Weights of a small GPT-style language model, trained from scratch on English Wikipedia: LayerNorm before each block.
MLP neurons of a small language model. Each row is named by its layer, matrix (up: input weights; down: output weights) and neuron, and shows model dimensions 16-111. Each number is 500 + 40 x the weight over its row's rms, rounded and kept within 0 to 999. Numbers have three digits each.
After each neuron's rows, "fires on" lists the tokens most often at its 100 highest values on Wikipedia text that the model never trained on; "fires after" lists the tokens most often just before its 100 highest values on Wikipedia text that the model never trained on. A number after a token or word is its count.

L4.up440:507524559600551450490469471460480485489475523511484508535569523472524537512505490526503514383525505538484494534501530478490522396535489572442535529499473503468424511471530518540459507487534428542538565544469542523477559486508548499487589504517515460491563456497468497491434476501507452523
L4.down440:485557566500457546483513529512465557495542592518497527439411570520479427475505458507480486522535433551467543501546490490531517539467430475488547402495542565472441487536494483440433439496521528555413520497519486433512464509542517501477487498502514478520489530508512428450526488488540470497
fires on: "–" 16, ":" 14, "1" 12, " of" 12, "5" 10, "2" 7
fires after: "0" 34, "1" 19, "9" 10, " one" 7, "8" 6

L4.up241:534485585496464468576559510489475468553441450455578502515486473520476473491505497452493518441528454512475548468579521507486538516564528514547494438521534448510440556489450410542574471459536484457497452480522439515554483487500460554514521465539492589516525478446562521460563561455559522559
L4.down241:451496541496479451488538488503470438537506486571576495484509584465509497522521462467596475450500445499481519506504472505507549532474553500496576507585531486467460480411507571522508526462509553493464501408521546499437438466453481483576487503539571519557439437479545519469536492552480515473
fires on: "3" 33, "9" 17, "2" 11, "8" 8, " of" 6, "e" 5
fires after: " " 57, " Dis" 7, "–" 7

L2.up398:513556464510522491481520476446543572468474462513569461552496534509618538509486463485447587455409453551505437553538498499537499437451529551510542533473549465430504511536452552446521419527493464493545502449466488474494521429488467500517444560508547495446485500449530538527488453556483478470
L2.down398:532562506556489432490558530495507466482571514498533478478470540458487573511466436423498506466482497479481457614465465539507480495408492477483528508519486480572483556501433542522533524409496472581488472462472535530531464564436514510560508467534531516513528487477508558407497459542476486525
fires on: "0" 72, " as" 20, "2" 6
fires after: "1" 29, " such" 15, "8" 11, "9" 8, "5" 6, "0" 6

L2.up306:519485500511505523524514448431558452513419498577507532509479431525464539462485492454520452504548422519577496490459444504521517557488528474448528491483523538512528556395531504518515567517501564446531491535420464506499519479450500515506523546425464441458505542430503518432437554536516446485
L2.down306:471469482515486529496466501460538464516537496534498557562474445519536477413502578526510457410533529480495495499467472483457499466499545530527490491482570492506506468481507573506524526505481479453443449473425468508448583530542505462500578516497451465527441481622461474591430556528524498494
fires on: "===" 55, "==" 27, " ===" 14, "====" 4
fires after: "\n" 57

L7.up36:566488493537559513586446366501447467514522535516501536443525486559554495519497475482523380397565507507490519546444493447582500457499514521474519514464462459504531515509523485484482483475553455460482513436558538499510520525461476475430518497558508553420513432531546463476542450522488540509
L7.down36:515519498480517471535422510516500482482527557491502512450487429534502575492433504501506462503522526466531455512512432536564485501517486473491492510516513555500477585458571505448392520529485552491472545499489481445451533477558461468541448508565525550509561468476498535556471504528552482591
fires on: "s" 29, "1" 21, " on" 18, "3" 6, "6" 5, "th" 4
fires after: " " 62, "2" 6, "," 5

L2.up577:538552471504519524487511463470479497512454485496494538461460460508488497559524509526533464518560449509503475560522545445512505452517463490573434529526486472474493510549437527471476471468474492444488499438547422492453594500474575492496527493534543497447476529523521526477498578448523510480
L2.down577:509493534512533490517472495527522489450488443507463521481562487432468400509618496483432557555496545536546514502429486486564493499475514487473495522498424490474472486550528457526501548533447517589582496494489419420501545484482516569487456454533506497535552517435528509535550492506436463538
fires on: "P" 17, " |" 16, "R" 13, " was" 10, " and" 6, "Ro" 6
fires after: "\n" 34, " |" 14, "==" 8, " Goals" 5, " Apps" 4

L2.up538:486523504560466502490507592416461487536513525461481460559614529554523516456444453478459499465479462552460487475527551516482459489483502489495483446530533544486497511516475532555580424429488507548529489536513456503490609484438466497496449451522427538429541524417562452464505590452496477439
L2.down538:492539600589471505470527474397514450597457527521509505527493460442507494540510475522484502455474494521511472526477537486483503586460462537481443400497484453574510553524553509505453501464465497510443538540478512544569558490461574511433565438473495513450476473535514472483561522482568537458
fires on: "|" 56, " |" 30, ":" 14
fires after: "\n" 55, ")" 4

L4.up74:468494503530527454516534417550519526475474517493466451466451504559571531515394541524458522571420528491558548502419542441463487525456491525485498479480474535514557500573507404555398397513464538483500497543500508479480422454516474544522441572464511469571528491489562452458476480571405503487
L4.down74:595510503518461456484428527538531453519422432490495474452519441461517449508610518560562552530547485474457520521519563502499440569458482531451472514550461523487591501542521468417509573477479512472454424513602482462496585518454493434470528459492543498456538506540523492554448556483566487527
fires on: "s" 45, "'" 9, " " 5, "-" 5, "an" 4, "nd" 4
fires after: "'" 44, "’" 6, "s" 5

L7.up464:529571534513566543534491475463491443479440416558503443503440590461496436421463543522492534461506555528494443565502544459530563520475541491557506473450485449549508512528533566554441486486495566485512448468452418461585496475510532516517536488482512507587538484468437432511525480493522415519
L7.down464:504483573512461538474552509534480550540504488569518520414502443527482554475566559477527510460500526523466469465512470453484525482537431500453511486518464544458562455503506482552445539512538486472428527504560544513493571544433529556478491548523496583487466554501502447433551507458476462493
fires on: " |" 33, "==" 29, "|" 21
fires after: "\n" 53, " Votes" 7, " Score" 6, " " 5, " |" 4, " Date" 4

L2.up192:437498548501485438474490490477438526480538510392518462502560484514582482468506483546528474445500450534546559504545461480404445473463515547480477525490538516471489453534436569535440481494524494561520490539398549497547546529509437517508472573538423491480560524490496582481483437519493559527
L2.down192:452468586507481505414571508445466554464500489521546542498514530483516453492475448467556546494450528507499437530495565512443511463480512529522417470437580555507462448426454447481486518478473526507427508480391478558532584485553524519495518578473574504446549441546508526504435521470505479543
fires on: ";" 77, " be" 8, " |" 7, ":" 5
fires after: " W" 15, " L" 8, " D" 8, "F" 7, "AR" 6, " would" 6

L2.up340:534460490512480493525449475539485464488524480523570483503502479484517532392524470454475467539522455554452543510444515485525465531498575472505500467508560503444479540481517464481516470447562557516521483522537438548554445484501523454475470530521502511443475535504536451562466451529496545522
L2.down340:528532497492474515441544462408533444476483484542498583547555586465411534576429527507484494431495529529489516609479531529577476501407485525496517431463542553517523450460524460553520495464526487495452444563444542444466496435442448510483522465466451513471473471497549513469500514526487460465
fires on: " " 34, " and" 28, " as" 9, " for" 6, " with" 4
fires after: " |" 32, "0" 15, "6" 7, "2" 7, "9" 7, "8" 6

L4.up130:527557559587533502505412450431539508530497507494520487534490478508487494473461458544544554494492544522500430499459492524529520441485484502478560572465513522432513444464490497502489545509530570423496495506506509506482554502565479501414488434462475474477519517515540542486495489514497448551
L4.down130:492514539501517516498504483402493478467538447559491524474481537477528499387559448489509457487472554500534492560469449459548554480528510448511554581496502494511504507494566474523498453501466517477482532457472563447506440495488454502484511474505550413501474516459552557532568458506451547548
fires on: "2" 18, "4" 15, "1" 13, "6" 11, "0" 10, "5" 8
fires after: "." 14, "2" 14, "7" 12, "6" 11, "4" 11, "3" 10

L4.up625:534508565552507584521532459527495504532613547484484565507454542494509485463544482530522505505450450544522548498517492484456522488460490444530472483493531490462468506523496457477495433539446483517427511509443524474514532534525418535488499485512547547475478538492545523530485487519457429489
L4.down625:510483528443506471528478520458518494504562495461497538547523530490546481487481452525513502501507597514392513552510576478481558512421486482543516572429411468508512492501501529489476551485545447519532469483450490507473587458508487493513501494479459509514552530521457533471510540498505486453
fires on: "0" 33, " It" 20
fires after: "." 33, "0" 25, "K" 4

L4.up289:458470561507501490445436479519473476449477496501545536483536511439479517495543571515487453443541489534437452493449537465424543508527483568456493514479472515529558470497450463533581476424483504516469487536483554477526549528538520441497478506523502524478535561578445472449458468474472556426
L4.down289:453455544499561481393537562531439541513522499512476479474534509477451449495453506487447519453511513531497435498496516490573509485516424499508531474479524515498498454572440469477477577504552513451550476604467515501526564520503458488521459400486524541488478478553452511496493513542531513533
fires on: "5" 19, "0" 19, "3" 9, "4" 7, "6" 7
fires after: "," 32, ":" 17, "3" 8, "0" 6, "4" 6

L7.up613:487530478500536445500522426473510484531550483537617511473545507506520500453510545465530552527508447519499488558451509479533529457434521514514486435533526470460502433527558559519508448417505453482534504480409509497572497464484495529521554556545452555499460555468495504469469421509450462475
L7.down613:500472478515490543457563456477511488568499476450492456520502492480632542406536501587536501538434467493483571511492549540459558458494570473444412492530444587551483504474548501501514482526469495521363450458501521523479559449561486477456527450556443522487488473446514497454505457497512482460
fires on: "0" 21, "2" 16, "1" 11, "6" 11, "5" 10, "3" 8
fires after: "1" 30, "-" 10, " " 9, " M" 6, "2" 6, "B" 4

L7.up362:547560488462484444425560453559500415510513482435515443494480618542479537491522483498514483471468513458512532479463500470488535458511491489516569456516411490474479544452495516501588491446536516509485431478584496415482547507435437469445467511545563464545560468549411532484572471518488435591
L7.down362:457555483498546484552556521479514479486523462476503476419449526545510501477490490440509553459547475468518452422529477453562485452508500508525557473494393500446570573569549481453469472509576499488535568427424498504473480472542445467529519564473475484517458504579555525563523423432493548488
fires on: "\n" 98
fires after: "\n" 97

L4.up617:514554438519535487472490461529491510510537503462494512535471565501468437568492463495492470469537504527458489508491539496597511467485564444492464523539497470428461538422495559532515636545500511535513514619515522474513456524475569495528565438520530516554506526508414514534530502475472528482
L4.down617:497456491535527513461489543520513482419432488520583429495494492546544443463541509407536478564439498460439610555459504495487541532536510480456422515460485527419470423585503514442472463472454448496504506492526472468521470432461488531494498528456497519568595485515540487513510549504539566505
fires on: " but" 50, " |" 19, " held" 5, "." 4
fires after: "," 53, "9" 9, " was" 6, " MF" 5

L7.up191:486506473475504535553456487516498481510460496553484510448524504536486452529456497521399487464548435464533538540481517537548426470470497501553498560450423442526504472458475476535580541489472561427451469506507534523517502433533506550575498459437503518485489534511483390462552452456491427524
L7.down191:535521531531534507463569549482512477539531478517461487513487499496438461492519482547498499533563533505532466556532489432489454450459504504544527488448549492480475566502537454525574539551542541483405505480501519573489448452505444538493474463477504480528452487464442527454511416460487483563
fires on: "ob" 12, "E" 11, "ad" 10, " be" 9, "bre" 5, "e" 5
fires after: " " 53, " S" 4, "\n" 4

L7.up187:515512487474484481506440521498472476537444475529503507470554450435568503538519426488502508597414512486525509450402557510461484501474459513594456461512601480486450477503501449487525527458456495488582516503551497534554497501531425464479490438558535494487461486565534500504457573448552511550
L7.down187:489534541519508532460454488467507476542501450461556517526476545504525502542527547548504484531477479507478481554519502541571534370517471545437473488512557429511511509503455489447497489521484473490512454519513505541527511548547551493504469457531471521480415506495467517492508419537551529565
fires on: "." 43, " " 16, "–" 8, "," 7, "-" 6, "s" 4
fires after: "0" 28, "5" 19, "4" 7, "1" 6, "6" 5

L7.up483:552556440424502521591484521494494485483576482480526494448466542458542463450496463477465498496479483454523446558514542463577521420490512490488556615514442495549462521463483496571469465537479581554503487474447569485507435482542537536497483492504462446526466426484491553471527424484465478569
L7.down483:461467418551522544509502652588524499494448460517541402437497506543499529526477565429491463483485446507525478502536517510497529519523487516540560502497516457452517414522474516457568501523497430449530479525445481535504425568503519499567488531489522487416470515525486501528546482543487515598
fires on: "\n" 50, "k" 4
fires after: "\n" 50, "ar" 4, " S" 4